MLP neurons of a small language model. Each row is named by its layer, matrix (up: input weights) and neuron, and shows model dimensions 112-175. Each number is 200 + 20 x the weight over its row's rms, rounded and kept within 0 to 999.
After each neuron's rows, "fires on" lists the tokens most often at its 100 highest values on Wikipedia text that the model never trained on.

L2.up723,230,167,201,194,226,185,217,173,228,223,220,203,225,219,156,203,168,230,212,210,176,208,209,213,204,189,189,200,175,208,179,183,217,180,235,199,194,226,198,184,189,163,186,218,188,242,197,204,222,210,202,252,119,205,227,216,210,208,183,200,188,171,186,225
fires on: " an"

L2.up573,214,195,179,202,210,217,212,220,219,195,200,211,187,213,202,204,242,171,188,174,234,209,215,206,194,179,209,171,185,176,237,181,215,228,172,246,188,185,207,200,209,206,212,217,158,207,173,172,215,197,172,219,215,207,178,210,204,216,140,226,175,180,183,214
fires on: " de", "ud", " al", "io"

L2.up657,158,202,188,180,193,216,203,180,218,207,190,177,179,230,216,171,233,172,223,228,230,171,175,201,205,172,188,198,202,229,209,180,176,185,185,207,213,222,166,194,206,190,204,200,195,202,202,170,231,195,216,190,180,187,203,194,205,191,205,211,188,232,166,219
fires on: "20", "ew", " team", "ion", "art"

L2.up156,187,187,214,175,198,225,197,163,175,220,200,179,182,220,223,197,219,176,205,217,197,216,165,193,211,222,192,197,223,200,194,176,187,200,170,217,189,220,174,199,207,194,210,183,200,200,204,224,189,217,206,162,220,212,193,197,220,202,164,187,182,228,206,244
fires on: "orn", " re", " again", "ter", "ied", " she"

L2.up624,179,218,179,180,220,210,211,225,197,219,205,184,223,189,207,152,201,201,183,195,204,208,242,207,179,204,204,191,207,188,205,194,217,217,206,173,200,202,219,221,218,205,222,209,172,224,241,211,237,216,187,186,177,192,178,198,193,229,229,248,199,204,193,211
fires on: ")", " pro", " sc", "ist", " al", " "

L2.up407,199,217,221,198,193,194,224,209,208,218,198,196,164,213,210,163,195,218,187,226,204,209,162,191,173,216,192,177,211,195,157,191,208,185,214,197,223,176,176,227,214,198,220,186,211,202,183,192,196,194,206,196,226,198,206,157,216,205,163,184,185,200,229,214
fires on: "is", " from", " of", ")\n\n", "\n\n"

L2.up393,187,189,205,201,221,203,200,190,196,171,222,189,163,196,178,171,239,207,215,223,174,209,186,183,210,250,189,192,179,220,226,184,186,206,205,226,232,200,214,190,200,192,218,214,190,191,187,234,161,237,192,170,193,205,212,163,218,205,196,207,178,181,223,197
fires on: "ual", "ical", " new", "eral"

L2.up608,200,210,185,178,192,178,190,196,202,229,220,182,195,198,219,245,215,194,225,189,232,231,199,179,232,204,192,196,227,216,216,214,171,201,194,199,216,184,209,206,207,205,194,188,162,190,224,186,210,247,239,200,178,207,185,189,182,208,162,188,196,208,165,190
fires on: "em", "m", " Cl", " o"

L2.up105,199,207,205,175,209,203,215,200,189,211,239,233,239,220,220,204,198,199,205,228,208,184,201,183,226,223,200,214,227,165,148,194,202,186,204,195,202,232,190,222,190,160,195,185,185,191,191,188,212,213,201,194,168,182,219,185,185,221,212,212,186,223,217,219
fires on: "over", "al", "ew", "ock", "hy", "urn"

L2.up486,196,205,193,155,198,247,202,193,188,234,187,234,198,213,168,189,234,193,193,216,176,226,173,196,226,188,214,188,212,196,210,192,204,202,161,187,225,194,196,178,206,214,194,200,214,198,235,208,187,197,233,182,220,208,196,202,188,231,181,214,161,209,210,182
fires on: "ly", "ely", " be", "ess", " and"

L2.up466,165,216,204,213,224,171,226,213,179,227,207,179,172,228,217,204,184,206,215,195,191,198,249,161,164,226,238,208,213,220,195,212,171,213,216,188,203,236,187,218,217,160,166,188,216,185,204,186,201,169,199,218,211,169,213,166,210,192,200,168,165,242,242,246
fires on: " st", " w", " med", " out"

L2.up735,237,174,206,201,260,201,218,188,212,178,195,203,217,181,211,219,186,192,207,175,217,206,208,185,181,174,221,159,199,236,194,224,201,186,216,166,200,180,231,213,221,148,231,190,220,182,216,171,192,184,218,211,179,192,174,179,193,212,203,193,196,188,199,191
fires on: "uc", " has", " bec", " have"

L2.up64,233,228,225,183,219,206,242,232,195,155,217,199,155,230,206,201,207,192,189,223,190,180,232,166,225,184,197,182,235,188,200,206,230,202,190,212,193,173,199,200,209,216,221,210,204,249,192,182,225,176,174,198,179,174,205,190,193,172,163,193,199,182,215,209
fires on: "uch", "\n\n", "rit", ")\n\n", " kn"

L2.up413,187,220,194,152,214,205,219,179,222,227,184,208,196,158,192,244,208,211,211,218,206,201,200,213,198,233,166,246,230,198,202,181,196,194,198,193,167,251,210,203,216,196,223,205,217,213,221,172,201,202,217,213,199,188,199,190,178,158,234,190,204,235,230,168
fires on: " o", " f", " s", " off"

L2.up279,203,201,197,188,205,207,201,216,175,192,200,194,191,215,218,176,186,226,192,228,184,190,230,197,242,209,210,178,232,192,183,221,209,200,230,214,212,188,191,184,184,162,195,206,220,171,203,172,227,214,197,162,202,179,199,216,219,201,175,226,196,224,189,180
fires on: "=", "==\n", "\n\n", "===\n\n", "orld", "===\n"

L2.up320,185,214,207,188,202,212,201,190,188,217,177,197,212,159,178,206,175,207,204,227,237,214,179,231,229,255,206,229,165,197,206,227,186,208,177,197,193,184,199,191,194,221,188,198,180,165,236,213,210,195,211,193,186,171,208,196,174,228,176,187,216,158,206,214
fires on: "at", " bet", " cent", " United"

L2.up7,182,227,198,180,180,196,207,217,208,171,192,188,219,194,176,188,164,234,198,195,220,171,201,196,206,190,187,247,198,168,182,213,227,194,238,212,198,200,211,187,190,191,216,195,195,225,214,197,209,198,193,202,209,191,208,230,210,231,194,212,187,164,224,175
fires on: "°", " United", " sup", "ily", "ies"

L2.up589,219,205,188,186,206,171,174,179,237,190,225,198,139,225,210,194,155,190,185,196,233,243,187,195,175,211,198,213,204,194,191,184,177,200,187,176,224,205,183,201,214,179,217,256,213,208,192,178,203,208,239,213,188,219,200,191,197,219,241,231,213,190,230,199
fires on: "ist", "ild", "age"

L2.up702,216,216,215,169,183,191,255,203,207,187,216,209,180,197,199,198,222,222,218,199,193,205,204,216,186,197,188,200,208,187,200,185,243,178,165,214,202,177,222,208,195,192,201,180,205,211,214,188,218,218,185,187,193,205,196,232,189,214,186,207,211,193,241,244
fires on: " W"

L2.up199,210,196,208,177,212,192,227,221,202,148,203,180,222,204,227,207,218,227,203,189,192,183,201,191,192,184,181,189,195,197,187,195,229,184,201,177,214,174,174,239,189,195,214,215,205,200,204,171,222,224,212,176,192,232,191,191,238,173,230,185,195,220,205,195
fires on: "orn", "und", "ab", "r"

L2.up373,231,212,227,195,212,206,211,199,180,208,207,192,208,203,207,183,256,205,217,185,217,199,167,138,209,225,180,205,171,192,196,200,179,174,195,208,185,182,178,225,226,213,166,162,200,197,218,187,210,190,233,167,230,213,224,193,198,195,166,182,219,187,200,218
fires on: " time", "ween", "ver", "le"

L2.up478,182,210,171,181,196,215,192,192,234,210,227,223,193,229,196,158,217,193,189,234,191,206,205,225,196,229,212,186,215,186,218,198,240,165,210,224,235,201,210,174,178,185,171,182,179,224,194,211,195,198,209,222,145,199,203,210,196,183,196,213,169,191,224,240
fires on: "eries", "ice", "\"", "ence", "y", " ("

L2.up535,184,200,156,157,182,175,197,212,179,158,219,207,223,188,210,222,215,212,187,198,182,202,195,196,188,206,197,184,214,200,210,235,253,198,224,189,210,169,190,203,196,194,211,182,209,194,196,187,197,181,202,203,164,180,159,223,217,198,186,189,181,220,212,185
fires on: " m", "P", " P", " part", " was", " pro"

L2.up565,241,177,207,200,201,187,180,168,196,238,224,209,219,241,175,207,231,210,220,211,208,185,181,194,224,199,191,239,227,206,198,180,168,216,189,185,214,172,176,192,192,207,183,205,208,190,202,177,213,229,232,212,172,184,231,209,188,211,195,179,190,219,164,186
fires on: " at", "ly", "ish", "ely", " l"

L2.up152,184,206,233,234,197,179,227,242,200,185,212,234,201,212,216,190,249,195,210,165,223,207,197,210,206,197,224,180,212,219,174,229,200,201,171,168,188,264,203,186,212,222,199,199,205,198,168,198,213,216,219,196,203,215,221,215,173,224,196,198,214,194,200,210
fires on: " again", " rele", " rec", "areer", " w", "ack"

L2.up61,192,217,180,186,204,192,223,188,211,229,181,205,218,197,190,220,227,218,180,176,226,211,207,183,168,180,193,186,216,212,185,198,202,224,193,189,217,206,232,225,206,230,216,192,214,216,207,211,174,162,236,226,198,176,206,186,250,179,226,171,242,177,215,246
fires on: "ide", "ate", "usic", "age", "any"

L2.up464,211,209,227,176,212,212,194,188,167,199,176,164,207,194,205,217,247,225,219,182,199,224,231,178,193,238,217,210,241,204,203,216,169,214,221,170,174,183,210,219,219,172,204,190,193,232,221,198,189,191,195,205,248,224,218,222,165,213,213,197,209,206,203,221
fires on: " comp", " rele", "pe", " le", " ag", "che"

L2.up127,183,152,213,216,180,189,223,209,214,215,166,215,186,193,178,181,201,209,232,210,213,182,196,176,212,195,193,213,168,161,246,215,174,220,189,220,195,204,220,195,210,230,226,211,226,174,237,214,225,178,209,196,192,234,204,174,183,189,192,209,210,204,204,192
fires on: "orn", " J", "j", "r"

L2.up408,178,215,216,187,200,217,187,184,190,160,184,183,183,209,215,222,205,235,190,212,203,202,228,176,199,216,206,192,202,194,187,215,184,207,230,224,187,217,169,205,221,201,214,196,195,232,212,165,235,173,172,210,198,190,178,188,209,176,184,226,179,196,187,203
fires on: "ember", "–", " film", " team", "ision"

L2.up43,164,210,217,217,208,218,215,280,168,204,176,204,185,210,171,207,233,173,210,178,188,188,203,171,210,226,204,180,184,201,226,218,201,193,164,230,208,197,192,238,189,240,222,210,214,221,210,226,212,191,208,198,198,212,185,180,177,221,195,184,214,169,167,202
fires on: " al", "eng", " kn", "ess"

L2.up53,184,178,240,183,199,184,238,199,188,211,235,198,207,182,178,238,171,203,217,231,174,170,160,219,199,183,230,209,200,193,223,179,201,196,196,171,200,204,197,162,194,183,168,171,229,210,167,226,201,208,204,206,209,195,181,237,196,212,201,187,171,216,188,205
fires on: "ich", " ad", " w", " again"

L2.up638,185,223,185,213,208,166,200,194,190,195,205,193,194,177,174,224,210,197,199,201,211,204,146,192,198,183,200,226,203,176,201,216,198,219,230,220,208,211,170,176,216,208,197,164,175,208,188,210,258,209,207,185,217,178,191,183,219,176,225,204,200,187,195,216
fires on: "ult", "per", "reat", " per"

L2.up0,242,199,207,164,186,200,179,235,204,188,197,221,188,258,196,193,197,189,224,217,180,197,214,225,187,170,161,175,177,190,203,195,159,185,190,224,198,218,193,231,204,200,186,226,212,173,195,165,242,218,203,192,179,187,200,235,219,204,197,172,217,193,184,204
fires on: "eb", "pl", " August", "ember", " September"

L2.up663,203,172,230,218,231,190,234,203,204,200,193,216,221,220,199,204,183,238,215,186,175,220,217,184,217,214,195,196,207,213,224,206,226,213,209,175,187,216,235,194,193,170,228,193,185,234,201,210,179,166,192,221,178,201,153,220,214,209,207,191,176,189,207,207
fires on: " the", " an", " one", " r", " part", ")\n"

L2.up491,184,244,186,185,214,232,216,203,201,183,198,197,212,195,171,238,175,245,195,182,233,203,190,213,228,232,217,212,152,202,212,185,187,226,184,216,184,186,254,176,218,197,173,209,197,224,185,214,180,189,203,239,199,198,158,199,165,191,219,195,216,198,239,223
fires on: "\"", "N", "ard", "ub", "T"

L2.up130,181,221,183,160,233,203,186,214,166,207,186,186,193,173,255,163,230,208,204,208,199,190,201,179,201,182,239,188,191,206,183,217,208,191,233,206,180,208,201,206,195,238,181,163,202,178,151,212,203,197,187,175,210,195,210,180,193,212,215,238,217,212,205,190
fires on: " pl", "ampions", "ge", " /", ":"

L2.up459,225,225,198,201,242,206,199,197,197,197,208,183,197,206,236,222,211,247,184,193,233,208,200,227,197,205,210,155,165,192,167,223,214,167,199,223,201,175,202,197,173,183,202,199,190,212,186,228,201,201,217,215,188,195,209,216,202,223,203,222,194,194,174,204
fires on: "ary", "-", "il", "ern", "="

L2.up318,184,208,201,192,216,185,198,175,202,241,212,199,197,234,177,210,241,177,182,216,208,214,182,174,216,225,192,226,179,209,229,202,212,227,221,185,204,175,191,213,229,206,196,214,177,163,171,218,155,208,201,202,171,171,214,192,220,180,185,184,182,208,234,194
fires on: " work", "-", "ath", " H", " t", " gr"

L2.up481,209,227,195,189,160,220,196,213,203,184,186,228,185,169,201,195,201,215,167,230,180,189,201,207,186,207,203,206,212,165,216,215,232,165,215,209,202,185,213,185,186,232,218,185,194,187,224,206,192,193,184,198,208,209,185,193,179,179,174,209,173,190,180,207
fires on: "D", ".", "==\n", " D", "$"

L2.up473,219,210,172,181,188,202,222,230,209,203,220,198,213,197,173,175,208,213,164,202,202,187,221,230,219,230,205,195,220,183,214,211,236,191,200,200,209,235,198,175,200,169,199,169,190,202,187,194,207,172,171,172,155,216,201,233,181,183,227,225,195,214,173,172
fires on: "ics", "areer", "ia", "enc", "io", "olog"

L2.up189,214,228,205,172,178,239,219,177,149,185,195,189,188,169,224,214,174,222,221,194,194,206,181,220,195,208,224,214,219,162,210,178,220,189,188,207,218,193,201,179,215,164,198,206,194,179,191,229,215,232,216,175,181,188,203,194,206,181,187,214,180,198,229,200
fires on: " over", " reg", "$", " Un", " per", " not"

L2.up19,197,210,170,211,173,191,200,228,208,219,211,201,161,179,220,231,165,189,202,193,200,197,224,177,186,194,205,234,183,193,215,200,178,198,180,195,193,175,259,225,209,197,192,192,194,193,208,192,209,153,213,196,197,193,184,223,202,240,213,207,191,192,210,209
fires on: "ist", "ear", "ev", " off", " Sp", "ates"

L2.up610,226,222,194,186,174,155,214,196,184,181,216,201,224,204,227,192,206,223,206,191,212,194,196,228,188,191,204,171,219,167,172,215,203,195,219,181,231,189,257,210,172,191,179,168,219,205,175,206,229,208,187,203,179,177,238,167,196,206,232,225,208,179,213,191
fires on: " of", " St", ".", " American", "own", " He"

L2.up210,199,206,180,190,183,190,222,232,235,179,183,205,145,178,230,193,223,206,219,221,211,204,180,207,239,206,196,208,229,185,200,200,213,162,181,236,215,205,187,216,163,189,219,174,224,203,161,199,208,220,236,219,203,206,220,216,200,228,236,191,212,203,195,209
fires on: "ade", "ampions", "R", " S", "Q", "ake"

L2.up679,203,199,169,192,206,183,200,208,184,183,200,216,179,205,186,205,204,194,237,262,209,172,217,198,201,200,201,188,265,198,221,214,235,197,225,188,218,209,216,208,199,181,200,204,191,229,174,204,178,184,193,247,209,192,169,198,216,195,187,166,183,199,211,227
fires on: "iet", " tr", " its", " one", "rib", "ix"

L2.up415,177,217,213,197,213,221,187,203,197,159,190,189,199,207,193,196,174,238,186,176,224,186,219,190,211,219,209,226,207,189,225,185,213,175,194,212,204,193,248,205,160,198,254,205,171,214,161,221,247,180,192,206,200,192,196,194,218,164,178,214,192,207,197,221
fires on: "anc", " Q", "erv", "ron", "ect"

L2.up728,181,222,166,197,222,163,198,209,225,178,232,201,215,242,182,171,230,214,201,204,212,207,225,219,206,186,161,198,189,193,233,222,202,202,192,188,196,175,192,213,214,169,194,197,195,175,241,203,190,187,182,194,189,228,199,206,221,206,203,168,164,179,179,218
fires on: " Sc", "-", " sc", "th", " t", " their"

L2.up600,191,219,198,215,195,244,190,196,188,173,248,178,198,210,191,216,220,207,220,224,217,206,190,213,213,211,227,209,243,173,203,217,220,186,207,198,186,201,203,224,196,200,192,186,225,213,164,208,214,232,215,167,174,200,184,198,209,195,202,205,226,183,162,207
fires on: "==\n", "===\n", " A", " ro", "===\n\n"

L2.up672,191,217,210,158,199,221,235,223,177,221,223,154,195,202,214,205,203,225,182,193,205,201,227,202,198,222,172,164,196,202,174,188,203,198,201,195,201,203,219,205,189,185,219,205,237,189,223,205,209,200,171,226,194,205,211,208,217,200,193,207,174,179,253,210
fires on: "ec", " rec", " cl", "ace", " c"

L2.up416,189,228,197,192,210,238,223,191,179,216,177,214,194,179,182,207,203,203,181,228,151,201,219,188,203,204,236,231,179,202,221,195,178,190,222,196,195,224,212,182,208,222,188,217,162,189,228,199,204,176,201,222,196,229,180,189,218,182,210,224,179,149,204,216
fires on: "pt", "reat", "ort", "ct"

L2.up34,203,198,208,226,192,210,213,182,214,228,206,216,190,195,186,248,178,189,228,226,165,194,171,202,233,195,173,189,208,162,201,188,170,206,218,163,189,203,180,195,226,168,197,194,211,166,187,175,203,203,220,219,194,178,201,189,204,192,184,202,210,189,187,186
fires on: ".", " n"

L2.up266,218,202,198,235,172,188,230,185,172,206,131,186,200,177,208,177,193,203,215,206,201,211,254,214,210,170,199,189,220,200,194,182,217,187,217,197,174,166,208,197,189,169,196,198,231,183,187,175,213,202,201,198,221,227,177,216,187,195,211,187,158,204,216,209
fires on: " bec", "H", " they", "ex", "rans", "ations"

L2.up102,190,183,161,225,174,213,221,200,203,203,220,203,183,197,171,227,199,221,164,221,187,250,189,192,192,210,216,215,222,156,215,215,215,202,189,190,195,174,209,231,207,197,200,184,183,234,210,231,195,211,202,224,170,215,204,227,214,213,201,191,216,176,226,209
fires on: " ev", " off", " Jo", "ik", " Le"

L2.up469,208,158,177,198,213,219,225,178,181,192,198,211,224,162,162,213,229,198,180,201,209,268,191,195,179,198,221,182,196,201,188,209,183,178,188,197,199,218,176,174,182,186,186,166,232,201,200,199,231,196,212,172,196,212,216,215,207,192,202,198,224,217,241,193
fires on: "'s", " have", " has", " they", " had", " of"

L2.up406,200,198,192,192,172,206,179,221,196,186,190,198,209,245,229,178,198,183,197,222,194,208,221,220,221,232,194,180,197,182,196,229,162,204,211,232,188,190,220,235,201,214,184,184,167,190,192,198,266,184,233,221,214,188,194,197,191,175,157,185,178,220,184,206
fires on: "ed", "ter", "id", " Cl"